config.yaml
n_layer: 13
d_model: 256
n_head: 4
n_kv_head: 4
head_dim: 64
d_mlp: 768
vocab_size: 885
activation: "silu"
norm: "layernorm"
norm_place: "pre"
norm_eps: 1e-05
positions: "learned+rope"
rope_base: 10000.0
rope_fraction: 0.25
qk_norm: false
attn_scale: 0.125
bias: "all"
tie_embeddings: false
parallel_block: true
init: "normal"
init_std_qkv: 0.0256
init_std_o: 0.0
init_std_up: 0.0256
init_std_down: 0.0
optimizer: "muon_variant"
lr: 0.00161
lr_mult_o: 2.0
lr_head: 0.0052
grad_clip: 1.0
warmup_steps: 200
schedule: "cos"
final_lr_fraction: 0.1
batch_tokens: 32768
seq_len: 512
doc_mask: true
train_tokens: 176700000
steps: 5393
dataset: "wikipedia_en"
MLP neurons of a small language model. Each row is named by its layer, matrix (up: input weights; down: output weights) and neuron, and shows model dimensions 0-255. Each number is 500 + 25 x the weight over its row's rms, rounded and kept within 0 to 999. Numbers have three digits each.
After each neuron's rows, "fires on" lists the tokens most often at its 100 highest values on Wikipedia text that the model never trained on.

L2.up350:505509522492548518544492509471462499494453480513450461533539465491480541493515514488490508507471468490464512485573497531535494502471506475529499461452533514436506487494540521543500545496505533479469495502512487502492519475514484484494538474515523481478500508482537523532518469488485491486459481465513512493474466519504476495510473509480490492463489547461478526564529480499508485511490494492490506505510457535504509520492523476482473542474486529513487492500509496516520519470511549513480483511532532527478436497481493489507491508486522463528462518513515508522552508516528494518477487544495509514502505481464535523486466510504523559493562480488501493497516470529514536480534500457486515563463478483455521497515481518507503539496455511496469491469491509471511486496499448
L2.down350:444475474494519529484486487503495545531500511494533525472480470462458487528509516523520506515487499492491532479477496514473512523463504505469493542492474496489489500520502500510532515537487488496494477522519524517505562538557503510467519455481477501445459501512503454503531450487526528489524459466442444550481481524490517496523505510545525494510498506505499507471521505530484519484504490514509480451447505448496505462540520500487522448514497490491489485534480535528482451454527475508526512475511490477506515501497533543539510510524534493524516508514532465513472513448512513500493499457500474486485537543552471498498512506501493483509508508510494478484543497530517495509501477519498458563521539493536453465497539501503491538478523509472516459486455497505495508495479501
fires on: "v", "st", "iv", "e", "c"

L7.up479:446493484499549524517483471537491524465512505483537491547482498524474503506537461491498551463541548503468526524479467499506494494527508486474524457481506494499517500463507482515501521478548517495467540512511482498512515457509516500509482480473496528488486484530500479497478478527538534502513512468504480520504474508470502507573446488510470463493487451496514508527514482475489498483466504485555533532500463482506469491537504495466485526518545460493498510487459497515515509512530532465517533521498520515554497490520519492506479543478417499501497468470487488495506505553476505542483540458531453508457492530517455495464525474492521505486504523493478492545465516481557511496524524513509524532510481504484489501479477504480498490459486491489505532502479497474501505530518441
L7.down479:512475498527490492550544511478547499482546508505492471465476473503552481528486484527503492490542451496517487499478521540514492505498474540500497434547503524519486482500456514467553531477463484481500518442523484463476505530513483531512498487528500486507485507479560484502488504535524473536489496543491533491520442479521525464521499485502497516476491493541518475492446543460496476448469461524519512529515532498426477523522491453494488492502468517520491499461483531486492538510468474508512488481529503500525472487461484528489533506477500513485506497490490531483526517501514539484554499532472521479490504501475500497517508509545493495495504506514531484497492508466501471525481466523507499541530489535519483479460486501543493473503485518472526507463510481555458479499505527
fires on: "m", "ent", "or", "al", "ter", "d"

L7.up705:436485506500507468503514551545491479493501513527519475511521484506450459526505465481496485478510456534505478514477489487440505499443538458492490478528481495503500536477507496511480497476525482502495519530524498488512478531493475479462448526484540533486473550513477478544489485458502520484495515481500492525536477513538489515471522504522493476529471515486503461490507491510510496520512481504494504519517508551509503499527527496508517486469473532516512471501520463519485463533510484474477507480484490490490500537515454507501468538553551544496544521474470574455482473515489467496511451463454510491451490492519490522449493485518417504478497527519506503480500488539507530524507500482512477515517512480539506512494477512493538498542471507514482499465487531520505448504494495
L7.down705:550493531455433514541480482498462470479576522477469535530507501533499493472517491510540481501508513502503505454489506541487511469566493522511523484487508454518473475449464465511484458483519486477515460496467519513484530522541459458493463497470535518509498503545491475507496517526491461510506487534465520500466493507475485496500513506505481525519515509513509509545443487489559523506522474533538481538482484519465480504509454471522457492503520455529485487530461501488515518510504500482532488488504514494446482522530527511471510482487510513466527524495538548484550485499476518480509546530520513482514500508474488510502498529499506482477488487459520486482489512506494530505497511477514497468489537493474491457520520535513461525469489503520510510549474452524506511524503508
fires on: "at", "a", "p", "s", "is", "e"

L2.up488:462530496499504493517502496418561499463510472464521510550458564491534486515483500527486478506507522505496497514500516466483452534471454483499522508524529530531528496520500529509486480491513489509538473469508446498500553546501506494512492484506474473508475493476519522508530514523510506487493471470500486491465504470558494502493486495539471472483517508487500524466548525477523500518515442479510509512495499491528529503478496498540517519499491488503477526486491479470503504509523497503477507520544493459469497481450492489495503512548487499508525485520547515520522540476472481473488505522458518491461484524520486487489464484500485474517480492468505538508535514528519543468486544469505468528482496485478443518532456518567534499537466520493476538540463531504511499495476543
L2.down488:578482507476515530514496473512502520504543559497494523491476429496513489491518503480536475478539531497504531452514483537519521458515528461506486486517512481495483494460507506498524511503499498496461456478518522547527474458502472498481478484472517521449507492501485477498491493525498485513527517547481502513473495500439495514485517508496504499516482482503497516506454496543469519536521508499504532476522476503495512500510508516424472493517475513479480463480485510495513502482502506475513484465460501522520501533520536525518455520513515483520458506490484461526481506544509490533562498464498501494514494460499495489549545507478516512518544496475503463495452499496487456538524478527517500481540472486557568498465552478455488489523530494504490529489503486456487526504513483
fires on: "d", "m", "r", "ation", "ing", "B"

L3.up171:503519533493498492509488513492514453515495543499469519510497446491518467510488518497525471463515528478512551485530530512485510500453491521446476499493519476481507488467493489511472478448468496544470520502500525488527516485520468544449502520477531518455507488515525563520501509525543500568462474487500498500495552517480472566491471487464523499500487537510504481500516491511496485540569498532484517480514464525543511442477505500487509502516473522519533483518481464497461475483471480533520474497543493511514493465510443504495491518518509469483529516517515497490490476491506525511509521474487491549478489475516522521499493476487503506496475506546463465530513479516481482487497489492509529519527551463497502512536533481526519485511481499500489534497500560476454436507486466
L3.down171:523481497511496487494474475504523505476501477497476491495503531488515514483515524553483487536485516517488546475522484508463508469502533491485488488526515493493563501483542516518516487528487500547519470494542499477485434484503532553495525521460501451508505490506450532528536504499522459483474483520569504471494470531448506508432573516492495514512533488517527500529490515505560497497484526476518530514490498485480458475497466514524507489509489484496446477495477465507556548496490494495515501498491505523505496477510523529493532502464484504494469447458521509526506427473510523494570543519518518493487509492531473468482513503485510465459476476505502496519501524529515512478504541498479479523480487516511485470484486495481526503525487458501484461482547492517489505489459516
fires on: "ig", "n", "l", "d", "e"

L7.up591:523470525485451515491453537546522527500551473549503507504479477488438526535478480497520493498489494564479483533493481507513467514512543489489478486536484514467492482484496466487523493459530489501474482523482497510505499534506455506482519474496486511462495560486521536452550481494473533502564514509483514536504483499510491518532525542520492540484504513501476508527549498453561515471509507507515493473492475536474483511458485498531486499472491483494491518477515473503491503497512489481448516486526523489504510574464522472516458524516504448462476478502511511501462486477520481506474518483517495574492514525510496572547503482483501499520476537494514499484506491508513502492536480458485498488473508481530525512516476530526494523511486460514502453521475501476501497483491497
L7.down591:500510525479500498480507501483484511488518523497542481504506499505567508495491481511514502543506493507475480449511487500504514491515473444477515484507566480538553479466516484521501468485536473512472495484523488468500500547517555563489494541497516498436502461530478492500514500496472465492493484519491522512495505515453486437474516507511488490478483494489455467485484481481477548556476520530504470529495474567494503500498476486491456514501524455514487511518521487445480443537515501486464479494513481490470454510477519482493539476505497501528520509530536510467514538498491511509509481497498532479505494490475483499543512501467534507475540509496538472524496501477513479472506526520522486479509520503432528526527548475529528519532530456507490537480483499507522530536472493
fires on: "en", "at", "a", "el", "d", "o"

L9.up387:503497501489494515488545497522515508474508517489489498501502526491511512488496500480510486530553501530494547511507467491504526491504513468479474481483501486491514501449527533478518542487494515510475500508493508511503509507492544467487521474504516526504439483531535481497463523507498491505520471523522487512520498502490536492558510493485499504470514480534492471442530484510505489462519499510490553477499424539523511468501504490424542475493510498500503485497514504467512499492406502495535511551484477515519539505511561484516434524446492491516510530523478461497395539521439506491488510467501514490472539454509482537504503473508521518500496510483467470493486542504503503488478505496481467512492484518466512562512491494483505501508490484520519501517490500456520501549511493
L9.down387:522497512509522533479477452522529525468553529517456448489472491483530536484509494546498486486489483505530501473491500506542481526516452493485480524515446499487499555486506495461484511504517556448554517506514501447489484521537513464522483532509508460518496537472535496472470497473496522499512506539542512471463522486503514523531501499518492544512546482543525523494529504473514464492504501502473479492468485517490465454526521483540510543485501459462504485494504506457460507539488509500488440523493535465518531512483491479489507535498479495481496529479524515473482513521509548456525507483563469500495478522504492478499472496536512505440492471496480514548513509535506478445499476495484478468462498508481472484480514513497499505492499523513502497487539536472518491482485526
fires on: "t", "d", "n", "m", "al"

L7.up494:497498505508546522459546489512524464482484527530482518495528493517474486529483507526517485513493481468513509501499498477516527529479443467497455476479487497484495449493499520493465556509491532452510518489493496491491520507506555507478532544501503479527474494522493517467523545442503498598490490494489484466497483515507529513478471481450501507475506491500532506499529517465514495518521530498502465519501507485492500498526506489516504540489461493498529512498531471500514537515512486564484507534511445469463504510476493519503519528499536474495510510451493454496525467523492493481499465525528554495485522454475486525466479506465516522483483554497499503477505477456522512505503514505482453471504526500514496480490449489454523495499505549493498534517542465468571497511539499
L7.down494:451494517499527481507537496524443502488507480511503440523505506495543500497491482476519502499521506498538507492484455494486507454552495515492567539486523526523515446515512496482515527465506485509513508504536487464514500461546459478482507495514532450471483480502477527504486508493477535488498519496509529487487528497484416506462482498534514493503530494506514509523521516487494517484484451458508536553530486474507503469499533475462453522493464496507533510519470495470517522499489548501495494499522497514506531518476555533499543497513516532513500501519464496482523499527475511490501473464492487527481522514446497529501538494534484507568494468499498531463480507552527480500535540472525529475460483458492489498477484524488459486506498452515461481453524500529493498489501476
fires on: "t", "ro", "g", "k", "p"

L2.up143:461500498547521492479508523513504493518511501504489514493515455523461516525510504472487494510478481533499540449558531487516497520495531490529498477528507499456503502525511501482516515522480513496488501459507502487484558477514459498483541559447520512483536526529524475516478509469490480524525497491500507528502529493511510452512498482457471482487523465498452546482465480457502478478502460524537492516502509496482505499519501492474499509488507556524528483516471483513544521492517553513467511514523484492483486511510490456489513468493519478511468478510503509507528523463520442484522507507500506508514454469521488486500506512518502543530500451519481455563481544513450464492518507527480541508500533493455538472461534472509509535486480495518470513484454444500460442472498469
L2.down143:522486506545428475504482506544511473516505499514501493526488498485506541498453514507480472494505510500483503468480498486480481471515521517440503510460506482528522451482511518526486482579512504508464467542525472502487483530504511499522451491524495483504484522498453528495461528523504504477478491494476467491503460488499501501483483511493468558452479517521546486529519533526521535470541516473501518490463503492531478489491541509495476506508484486464511512476492549505479486477461482533512483492472499509539523520470502530557496512492544518516554505499491465461488512508539522526471498506511509519480487488472531502517500498493499498496510541441501557444481496489486526500492511478516444483525441478521464505507486496516488466536537509499506498480506481522549524529531555
fires on: "as", "id", "on", "iv", "e"

L10.up750:511514479469518521521519507499482499511495498501539508599500497513478478545501485451522493470453495487484508518503492490497516492491498518511433477485532457522503459513504495477521495561497520526448508536523499475490511484483492460480518479473489483501489496463477515476553498475500498520512534501523535478533544520538484455487475458474494508492527509500493494503495463459484490516501507487490509484454491451498547493508475512518509503518453518509466479506482522537479507499546516527526485493510443509490487484513468560529469528526529521523482484530473515477536512499531499535479483496470508490540515518543516472545527513526468466506460533502511547510513450526515466528502489501505514474492495525494492483448517452510496541504521477458506477507487488515476546519465474
L10.down750:469451463503472504508507519483528519496484494511468484466505477508498483499531525548489518523547457491484530495528512494515478483484498501489542494502503470479518459522507502535506483500483521526527527486518451532496542507518515515529491513523430463508494501480477530491524521487475524513467543500476487529481554501480527494525466484538448509492522485540479490515489527538474509469569530505524470444464517474494526496500500470504514509500517487480540474496488481482484519483514508497451499517483509480489509492464540472464510481521485470506512534475514513490587469533510520518539528487516477484485529506469492501481454505510482482469530511464470498515512536501500516494478550502474482533503480519519451445477535508458468476525520538498491504504467479488509535467545532
fires on: "r", "l", "er", "u", " and"

L7.up302:524496502466454521488499545476501519484528498491501514540502492515428542495490490542507513535470497562497527492460497527480473498516473491554507499446457488476492512482458519485517486487515484500471506557560421527553501507504478490502477517507498504504527486522479479509487531518545482512491505462504528543494507440490537491471529518491476491509505495464530524481525488473475514512461517521529500454496512501525518490512487464526493475513540532515495521493472525501484511470466531499508490477470441523525495499472490475501506471526485475450509504538505492506531493484512489529502509516522434493536488499488497520478492488500529450495481486500532494503491482555542534524534481488424479504503510489501483517504520494500486542499528499510479520541500497518492508445503532
L7.down302:455502529506500482526473462541536494490443496501511542489497538516548477507492495493494465521483511485498468523470476461498478530495509501460528504494456526477470488502509484509474511477480516514508521527500475479518459558511506504471537490484503476488479525544459485488501522555486503551532532524461504496478512518445526492543450502488518472459481513534505497467461497473478491488517496526475501512471492507500492516521520463502472486491526484506564505535535515546519439492536497474495487489569535498501508500486482494499511518514467508491542464534480531513473499495498516510443509475483520472493498484537543493548523501464545511507500514503504527477502497502467482483493522529524523499434518499504476508551503504486551505499517516430488484513512490488463476510493487
fires on: "ac", "l", "s", "n", "d"

L7.up37:517477511458530533447508463479476465497479483454530513446470513521515496516508519507514500523470494496494519527458486459447456501477496493531474476530500497493477512533516533544507475513486557501497465486477513509516530490527485483499447526476458497516507485528476514529505554481496448524568468495475545538514513457521487505495525492497512493493510493538514503517516476525491503501496486468495487540532501538528471468481519470491489465514521483480534521490510495496499492513475510523454495533517506512509506516461481524483479509481482446492561446524505520458470513504512470514514525531513520532533525506505539497462515486478535490525510568522498532531486492471540499504508529503477494459511499542492509515454507523500476510498512490491476516559501524499477518541525533
L7.down37:530461511516444525482458507499512475470504539517511523506486479455516495501488500478512520480522529482506532533531491483503490476510462501460462454524518504491450529442494503491520508460473517528504488480528488492521520526497509483493525482512515494499478505470479534541495457498476475497516457473520491468530450547505482483505486509510502514494529544542544484515498525544539514502524536578495479518502493507498476525477485513472497485479485550537490466459489500465515502505491492446504502495513514463475515473470514536519469540552516528462519480502518505526482449490519512444495513541535512483526467501499494524510507496485484536500508511476483467502516528502484488505509529472498465487488542520490477511488591484479537493506498497515482513451471486482542481516545505
fires on: "e", "ir", "es", "d"

L8.up383:481505475489493519473505522506491509507505522530518474511553531534522515549531515455495521452473503495506512504507509489547492488486514502495540502504503482478514473549489444499466498458544506558473470468553547497501501474510481522502497481491509484486482488443511501510525510528521502518514487483504501501472538546498451538545482457503527454526465525516456455475503474491482490470479497520457521469500517486509545476523473461512510486509514475529438522494475460480482500485489514519489518499533526491468510521546488554533461527515518491560467498508498514510506537516479477497492506534484499533457460489541506478486487532479490521525544519503486496490553482501496555474494493498489503550530492516502500483457511544491499526465523505478518510517457516515488510510495479
L8.down383:496519478509490515521545510534550508509513473474478490509499509509518483469479511548494524551501497467518515458510504492432497495488469491522537496498502505520499534506487541498513496521467434508511497527512490432517517482423520491472547524510484522492511492506473493501501475488527479500495476507528546520511500487545518455483507506527485485498463496532492524513458516481526512528487516490518522487485487468480530531526525519515486498527498496497528485461525481532480530508530500497555498539483480484499493492492514499467465523499450461475502510501461525485512475447508528480514569485539455440502528503459528485486473487454479480493494502470483542486507497523496452465505493522487502500522528558526468456502501536489496487522454489482560529489497466477508501480512523
fires on: "l", "v", "er", "r", "im"

L7.up765:495501525496501474480498531530510483481501491538488514499524483530591509464501484515505486524527512530494539537496515465461495485453515474519493497521571493507475503485517523463478533498529516535477485500480498494543491544494485501464463457530485511516496549506512524510529481502561533499549443466482511550483505519448498502501508487449482519464529477530477450498482490519478482525495510530539504508537497528533505453489502502485481490438497479519503505531446430501492499512470479502519498508457490498495514517505453489478515506507479547475563477491517506461513476511504515479529523538504498520470510505507490526487486485515483491479508508482472475503539480491521498543505492489475510521520477540510514503465476486506508476498531470489525467523485530530451510509487531
L7.down765:503519524496470457538463510521484490466463506494465473526476484485520526508502493485459505505434468471521500523471523467481472521472472488496484551517534512514482517460529532501530492524475495526504503473517493471473487503499508500518505489493507512502485526494505494519529472524536501515489460503480523493527451494436477466502514473472480523531541538520478480542482523490508491485496547472507500515510519480513505518510501497534490543482511500504503502497502473499472484500488465487540494529524508537463478489425548517528440474505521552449498512507537469481549511525517480509517501532586499519532520478515531452504477468509458499505508502510491514502562483522494459508514517534483471569490481505507433463499511503485538512488503497471478496492525506501507518506506489
fires on: "l", "r", "il", "es", "e"

L2.up225:483435478505529481522525572517528487516481519475506544452479534504485491493534479507512467466482490488493502486565489482503526526496502519543480488533535505540472513532527526512467505504471503509483499509465455503508524520466494510481489502473548506493495471511468465492474487500505482555513510477500514553510509521514498571501485530480503508505528494511504508505481455509495499479522522497519516500499512499516492465485503513457470461538492547500486499483488427526506485534497470483476553479522473511524491509497496533519519535529529528499512491473476494486501495490521505480506479473451450481519526515550487507468483513506506546524479449527515440526521498509517463529484511491530528480494516483509528538510473489492459478513526564501471509515507479468465465498502556
L2.down225:506494521503468493486478457492471474451508503492513502560524512485488510505494514504532503506482509509540459504517523494490457497558499493453484543497496507535494522488505529503517507492508502530486436517531460488526524489509505500491500528545476448491518507465495492477495458484467542474496509442490448483474516502473510497523543491505499461481544542546512497491524529459507542509493517494521511501512524492463504481520512514505485518486513501506479483507536508467514449493498465499510528519449485510479500480482496509444539475475482470525514495523539537492466514511487528523470529484519538533515518465468482495512475475507474472502553519492524519476473492555479511519511534529502449515490501514485491510484504524499516544479457456520451490519474466574524535467540503
fires on: "e", "n", "p", "on", "in", "an"

L8.up27:538515524510505480531512474512490499480476478477495470484521544492498508497502489496504489463497521521489478535505486520483543575512486470492452486516531478468475493500537475486483456497461527548470462520471510495534530475529471515507488494478475506515497518500489482506547472486486480514511471504482542539541512462504491482506493485499494517501513481498498466525481509506468495521507505511531480487507511521503494489491470538496480537493478493541503497489494545489538486480478510453428498493513529509509531536491452480491461519484468519510487504559481481487533544492492492489542443558492446489495533474521504510522537487524500486545509513510482458524506491547540516558551482522479509493498538497518486487493466441545508497501538484466496449528475482526458523524513471
L8.down27:526493523530493469489494494526496480493503533526492477500478476487480497507512467447495461551474469512490468500452526471481479432476482519513511496518528521532486516534540491521511504511480504522477446476530496524505479509525528525480450492480493469526495473466475503550521510479506491477475497503517543512542473510495489491516495475503509457544488443501466494483544500544503427502516510509471462522513479477511480501474540512514523502486526519496484522484456520541514486518573539530497491489499541499508475473495512503471509544508482552496463505498482508518466455466473476541468474552527517513505446501520488490500508514468481479526492528524496536525528480508468517562496506536489470472495472509548511500461523506478473518492521501498495521519518474500526510530517494
fires on: "a", "c", "l", "o", "en", "es"

L10.up473:504442449492482503513520516543548523498506539449554537507517504489488503515460457467472461476495504497498545523507525553468504460501485474517509554525523504507496520453499470504477489507494496508476495522472495481525482519506477486512457525463512526512482486475496480496526496541519541489524512519507542492511488542491483489494518476525514455475488509501490500514490502473496497497501445508488522488489563508467469514500499486536504533502475501499457510488469453560508454483474496478492539479536458512484475508495499506548504541530497512529539498430476519531476468486498504495488515485457480508538483493498478500477502538511505486479529503491492520516456478531508478494499511511539468521496463529515520468438467544455501507478485474502480530506507487525509465556517506
L10.down473:483519497456517471498479503526518536473534476528469463514485521494528519496517535560531509546489491508485459447493527487480504498538535482459537484515492476511488527501470532486518490475481504483529484497490509497497516483519496484489514506504503526502543509474489468456543510540515449508530492516465541488499514483544530485517493533486507488502495517501481430459506479496512484469544519479466491515483495475456516480514449505505500517492476527517484478482534546496507502494511502511535492508495490490503491520514510552471504485470494468481471479491516460485513539464503510517513463512514512514473463510474508512522465514487482565542494545493515491471484417492526535557485454469458522503520515493478483514549505486497522489455531485448516535500498520487517562482493505
fires on: "e", " s", "at", "ac"

L2.up454:511489493508484483457495475487460455515504509536511478532489491516508523523484465515534454505509473519488516505478519527480498515491511511507556511515500523518505456535538490531489460497495510517481499491443488498512498488467469458510537522485529478469517516495493508497487472537491495512516506503467519542485480513479515494452523497490447489491543491459501524486525509456472482530452499539479474511518481541482504508525515548495517505461517508512531530457476487505520549468508518482494486496510468511535471525486494483444498503488485487517467494488498536559525528492477487490473485527529498516538494489513477479512520529452419493489498489509537502529507524528486479550473506510512455502529554494518524517500531515541510550421496508506469464489458534478511472540515484
L2.down454:502493475498540503498504537540527466504534501477465524494478498555501528472489489496510473458461526474478504499537508471501511489486502522511485453525498484523483524459498533490499472518492463538523465510527442516495580531504499473489491491482498496518466534504483494518462536479525485543512501500502494472474514479542483504479447492508510425494482479529554502509510490486532486502516517501516531546464470459517521515481524481482498505508453518525501467485497523486479505502454476505527494511497500481504497558545488493516517524491487522506493520444510530434537441511505455495499513483523495496501558509483534554483490474504505476537491495529499486513518527500474519489514477448537546515478499539502474474512503481458446495519494482496493509528517488525476495541502509
fires on: "e", "or", "c", "on"

L3.up505:515487525506495516491480525502516457522487487534471519548436502491485498499484525473464503450466583473455480517483508498515485496506470542486482480473518494499480472507520530535472478509505467490501538501480520486505582517447501491462507521513530496490504469504496517494483514505495511474485522444471475524503532500496503546493472525473503480475496518479485458522557447500460523497494490541503489528465494490485504488501496418494498529472530538501499521515497516501504486525521473487491545526530515490485500486497537520516490498495482494516503501521504441473503525482496459528520481531532485501502525526506478514482500476428527504537478507479474534504496541482499499477499470504551508490551541462482521502528520503548489528516543513458507479514492516529480497520464511
L3.down505:511498490497487522526500487515459481483471506478517516448546524515531526509491504541526518499523463500539489494488492503496466508522503463494500510544510502468524486480501484503497512515518538520532455505505478512508470517542484498523510492525498434527522512512546515565439470468466492550512494513496533493505437496473515485492521482479481460555498498489520529504451505520472512511510522475517497511511486496462556490499470536496504464503548531515494503495485468478472489474510522512475488506515473477490530511481481466497480468530471487486495517476520484554495528553536523488500513446527473499516481470524452474504496467541484522490504458539492534515513507458551527514500561488484500503478483526478522476524476540492492488486413488480476489497507504479539503483502499
fires on: "w", "ch", "ay", "ö", "an"

L7.up282:493511465462490475466491541513458458480506493451495503524537495511492482525527467534523503523491505515501528492511476465495500508489457459474487485497514497505510517476499484520514511454518492453545519469540498555494506522513540486517466499494530555506512480485471494509514522513539510553495474468473486523538535491486468494481521494546521499546487460504510518466484521504475517512533508537539546525501459486489474522516525480520489492487470450471481492545515533540522526509468519506514477458516513490509502513450502535511462494520496462483524492513516448492523512497494530513498494465481497478532530504548478502464493478476538491537514536482500546508452452458492531498475489518480496548514542497518532491538489489493494526493484547494504551539487507507542519491494463
L7.down282:520511528478562496524491486475490544479521500496499556496462488447504482537486524523511481512513464467564512537523452473526484491500485476512506521518491540528485468443500503517546489458517489506506476523488490495520493486469506504490496517544508470496466505512482524490514503536499465485457461479500531520529484502498528515484494520444496454528481476485449533461561470512527514478505505441474463516490485485512496478508539497483531501473461525530494466486498503470462478478541526478489532477496486527495525503472496543483499507508518516547522527512492499486511488520507467519472490520531479488519506496478491464503479524525543478503512519521520491462493515502559508492496532499511494498509465451502457529573495563514476460503526498483498489519501502508521500470466530
fires on: "k", "ro", "e", "u", "h", "ent"

L3.up64:518454504523519528438506486509508514488501474470495492514509480505505465490464508507475489553517521477464520529550489495432506527548483512530514506496494475534503526490499518533511483519471485517472491502511447525536491484542504470545492514514456479506513510540493512518508496486524510486474514492530517532536499463529553480459470470483516482511483493514504532508521480510450526474491462488522499484485498488503498486528496509497475499467534497483512497503534496489517487445480545480481504509468430478461499486528482462493454483486499484470548498482520533491517504535483522520510544493479452467560524483510473491515524535526504489523504550450473468518477530481498507509484560490525559485486507498517461502525487489487480481528484516474500534470525509507522532499561521
L3.down64:527519543495488531486492468471466515485485491432577518500500475498490504489479497454464515525546500459501514520463460476509478451476529487490522487522500532498504508463489492505511484466504525531468510506478487507549517525485469467483459515476536549514484549496507497481532507508512525490514472477468461516518523501505508472496478475509516502469500455514470491489510504509509507501508488529472486504501513508459498556520511483568419511509539503536499497490479491472490437509522506510521484510520496512504500499513473507464486536524486492517525480511512515501510502477494530558526478503507504466524476518532520491515480499481451501531499513516507529527490517485486534456489532503488474459518532503558520542531492502501520522417486469532468469512501521500514450524475514
fires on: "ac", "le", "c", "d"

L10.up176:509466502471470503495491488496482510511470480478524468546486524477532503499487497537511546528463490508488483523534502477436515541497479476547492489504538464473507533481468508474459519493518484520497501489495460526539502502477494511499477479546494517498514472518453527517494533514534469465490540482478470491500510521499492516537524527514502513507477451527491462509467526500459482509469440489573497532525468486488561489510521449471472487471543478455506540471483482478498533520504525494509490545482516490469500503497470461545502526477448469509510455472515509461497500466490508497523508489494497521483467479526495476475499475531478494502509505501467495504506507489559518482488521527518460506497518485511498432481509471493486543487521539474484537559498496503510529489515530
L10.down176:517543478544497519522473553513522507458510492528479481460511490500484497530558516484498524491490447487514482456446491456487481495515525524490475499504518531505484521498495472498549473514500513483513495509500483443500488511538468497499529496537528492537514534520488474471489443468538505507517492514538505496479469486497504520512485526493535489451506522487502492491488502502555496458507505508499506475506545500477506550485480544552529530525496515524553510519513504474503501466509466506504444489538529545547499507450523537496457505497526522496475489489496507518529535499493530485520503476459477482471446481480512473515470475489489499516487469453490552485493462473473485548465443489501524511524487477480530524521524451500482515509495496495492478470534532482500521497495464
fires on: "e", "es", "s", " E", "or", "r"

L10.up354:467442504464488464512506496492506541508529510533533519513514503500497529532568476507488491504575483482476533450458465487520481509501531505494528468513493496482492456466433523509535500498483547539542532482479467506547515485489519481516492478469483499475475458504477518515523469480521514452529482535504497448502474492510484485562516500487477488486516495507478499478507469476492473544500500499553487533498479499475487517539489510478540507464498479510501481505511472485512501510464535444489544558516518504523518542454533527518458519481459490524493502505522516512484518528482503472488480477482543516483504512511489514513505497496474502509504472511530498487532485488527518509562508535483452507566472478495501497480492498520494520501498468515503520526509533478506514555513501
L10.down354:549493507501488520487497510523496509466477515497521474466436507511514449478533485462489490474479532494481472528524515496502513505526468513491517514522512534522481549531504504488501553467511519494503476493492478461466506494519476511503504452488511501454496554506473512527509510508469452522523452506482498503505482523541520514544517497497438513524474487522526517524522552492518507420524480527531551460510501496468526494485575501502492484522491471502499482499466492482508480502503443538517469512483522509501461510532486502512520507522504498509541472465485498481490486506490539509534510541541479465504517505553462465502516491505520528455487522455483532519448535479495487496482535518494496520468460524467511492495506461504480490533478519461506488491513470481530470493525539
fires on: "ic", "al", "ion", "d", "ing", "t"

L8.up592:520504533533466503532464485462532505500468466503535529466470502524540502496493486483501531490468474525496482496515515541518476521484502541518485449524466437467460525500498532525531531517501457491496528526462504506521514491514491511496474505493543496504509509503519500474475482550458467513519526500507481526513517488439499539497540480491500511518521540494520494485536436477443526512513496508454500502496484478495492512515444454513499462498519558449494526496502479507488533506485484494491495533502494515527528521548462543508484475503502504529511516476485474475527514511481491513510506506489496516521472561514515522496498523479488508559478538512484458502461517520472536495483475473523493520526496488517498517517522500566506536466481515529542493472511492450460460510518536
L8.down592:514495527466466500479537426469518550541446467477516479479519495532492495473489483498502539495509539510513517461450486486515494480547519522509492495486526471550528531506465464476521471514524484499486508501504483524473483484518548485480502538479485502497524466523498499508483460453518513521531532515503502514460509507523453481545484513476491468498517518485509510503439499526509483504463499514503515487479502515503545501514487495469502537475442534520509473481447512509469539528468496491527514484510468536527500480493543535499474506450523513487513534486485467505513492474483534546494530493506504501486467502507454491535490509502507497520527451491493552476474475503493447499470508485536543505532527475490485504503469516509466491527530484534512514453489471520529555509536502
fires on: "an", "ist", "w", "re"

L8.up576:474461485463512512522544493476498470504511496522532534515502474507485468487492468522498503508523447517474475503491514477465484488456471486522498470517508513524452490485571520542534498468508498479488498535498487509504518508493450457494480503474521505512461526517502512553504489486466501543547474468509522507489514492481497507515487528514449515520489531510532499496526491490515500516479478433511443510501525485510546520459502482455507485490484530531542507534478509490484480499512500548490477547469474543501515521478547475522544542501539496482522497478492553492503504506505507521504425556487511520480438496504506488467518480507511505462551495497472500460504481467536484473477511460495487484493545501509528467488498523521499511503510510544509521497484496489465480534513449
L8.down576:466474522498518502492521482496453496494542498487522501507499490489489503495505550502493495516510490521493499468503511506478537535523497488486502502509546508525516496479480523526470509509502537519481497523464474531502524529472525512523462532489525478505502480488495553513501452461498499497504498543457531524491502548530434482498530516489475557514505479500494486459471441511571510517541456533501465523486502471501480479525488510525485492540525514528484514516495517530492510521539500480502529468481518455507518496460467494501492496497480526511447489522514505508515472526478526453495489517543480497474503490493537510484501508499474484499468444410491518509489515497507499481523483513516525510488464501545486484484490538471506447442510483519500514482447436516541471505555538
fires on: "e", "a", "l", "ou", "p", "r"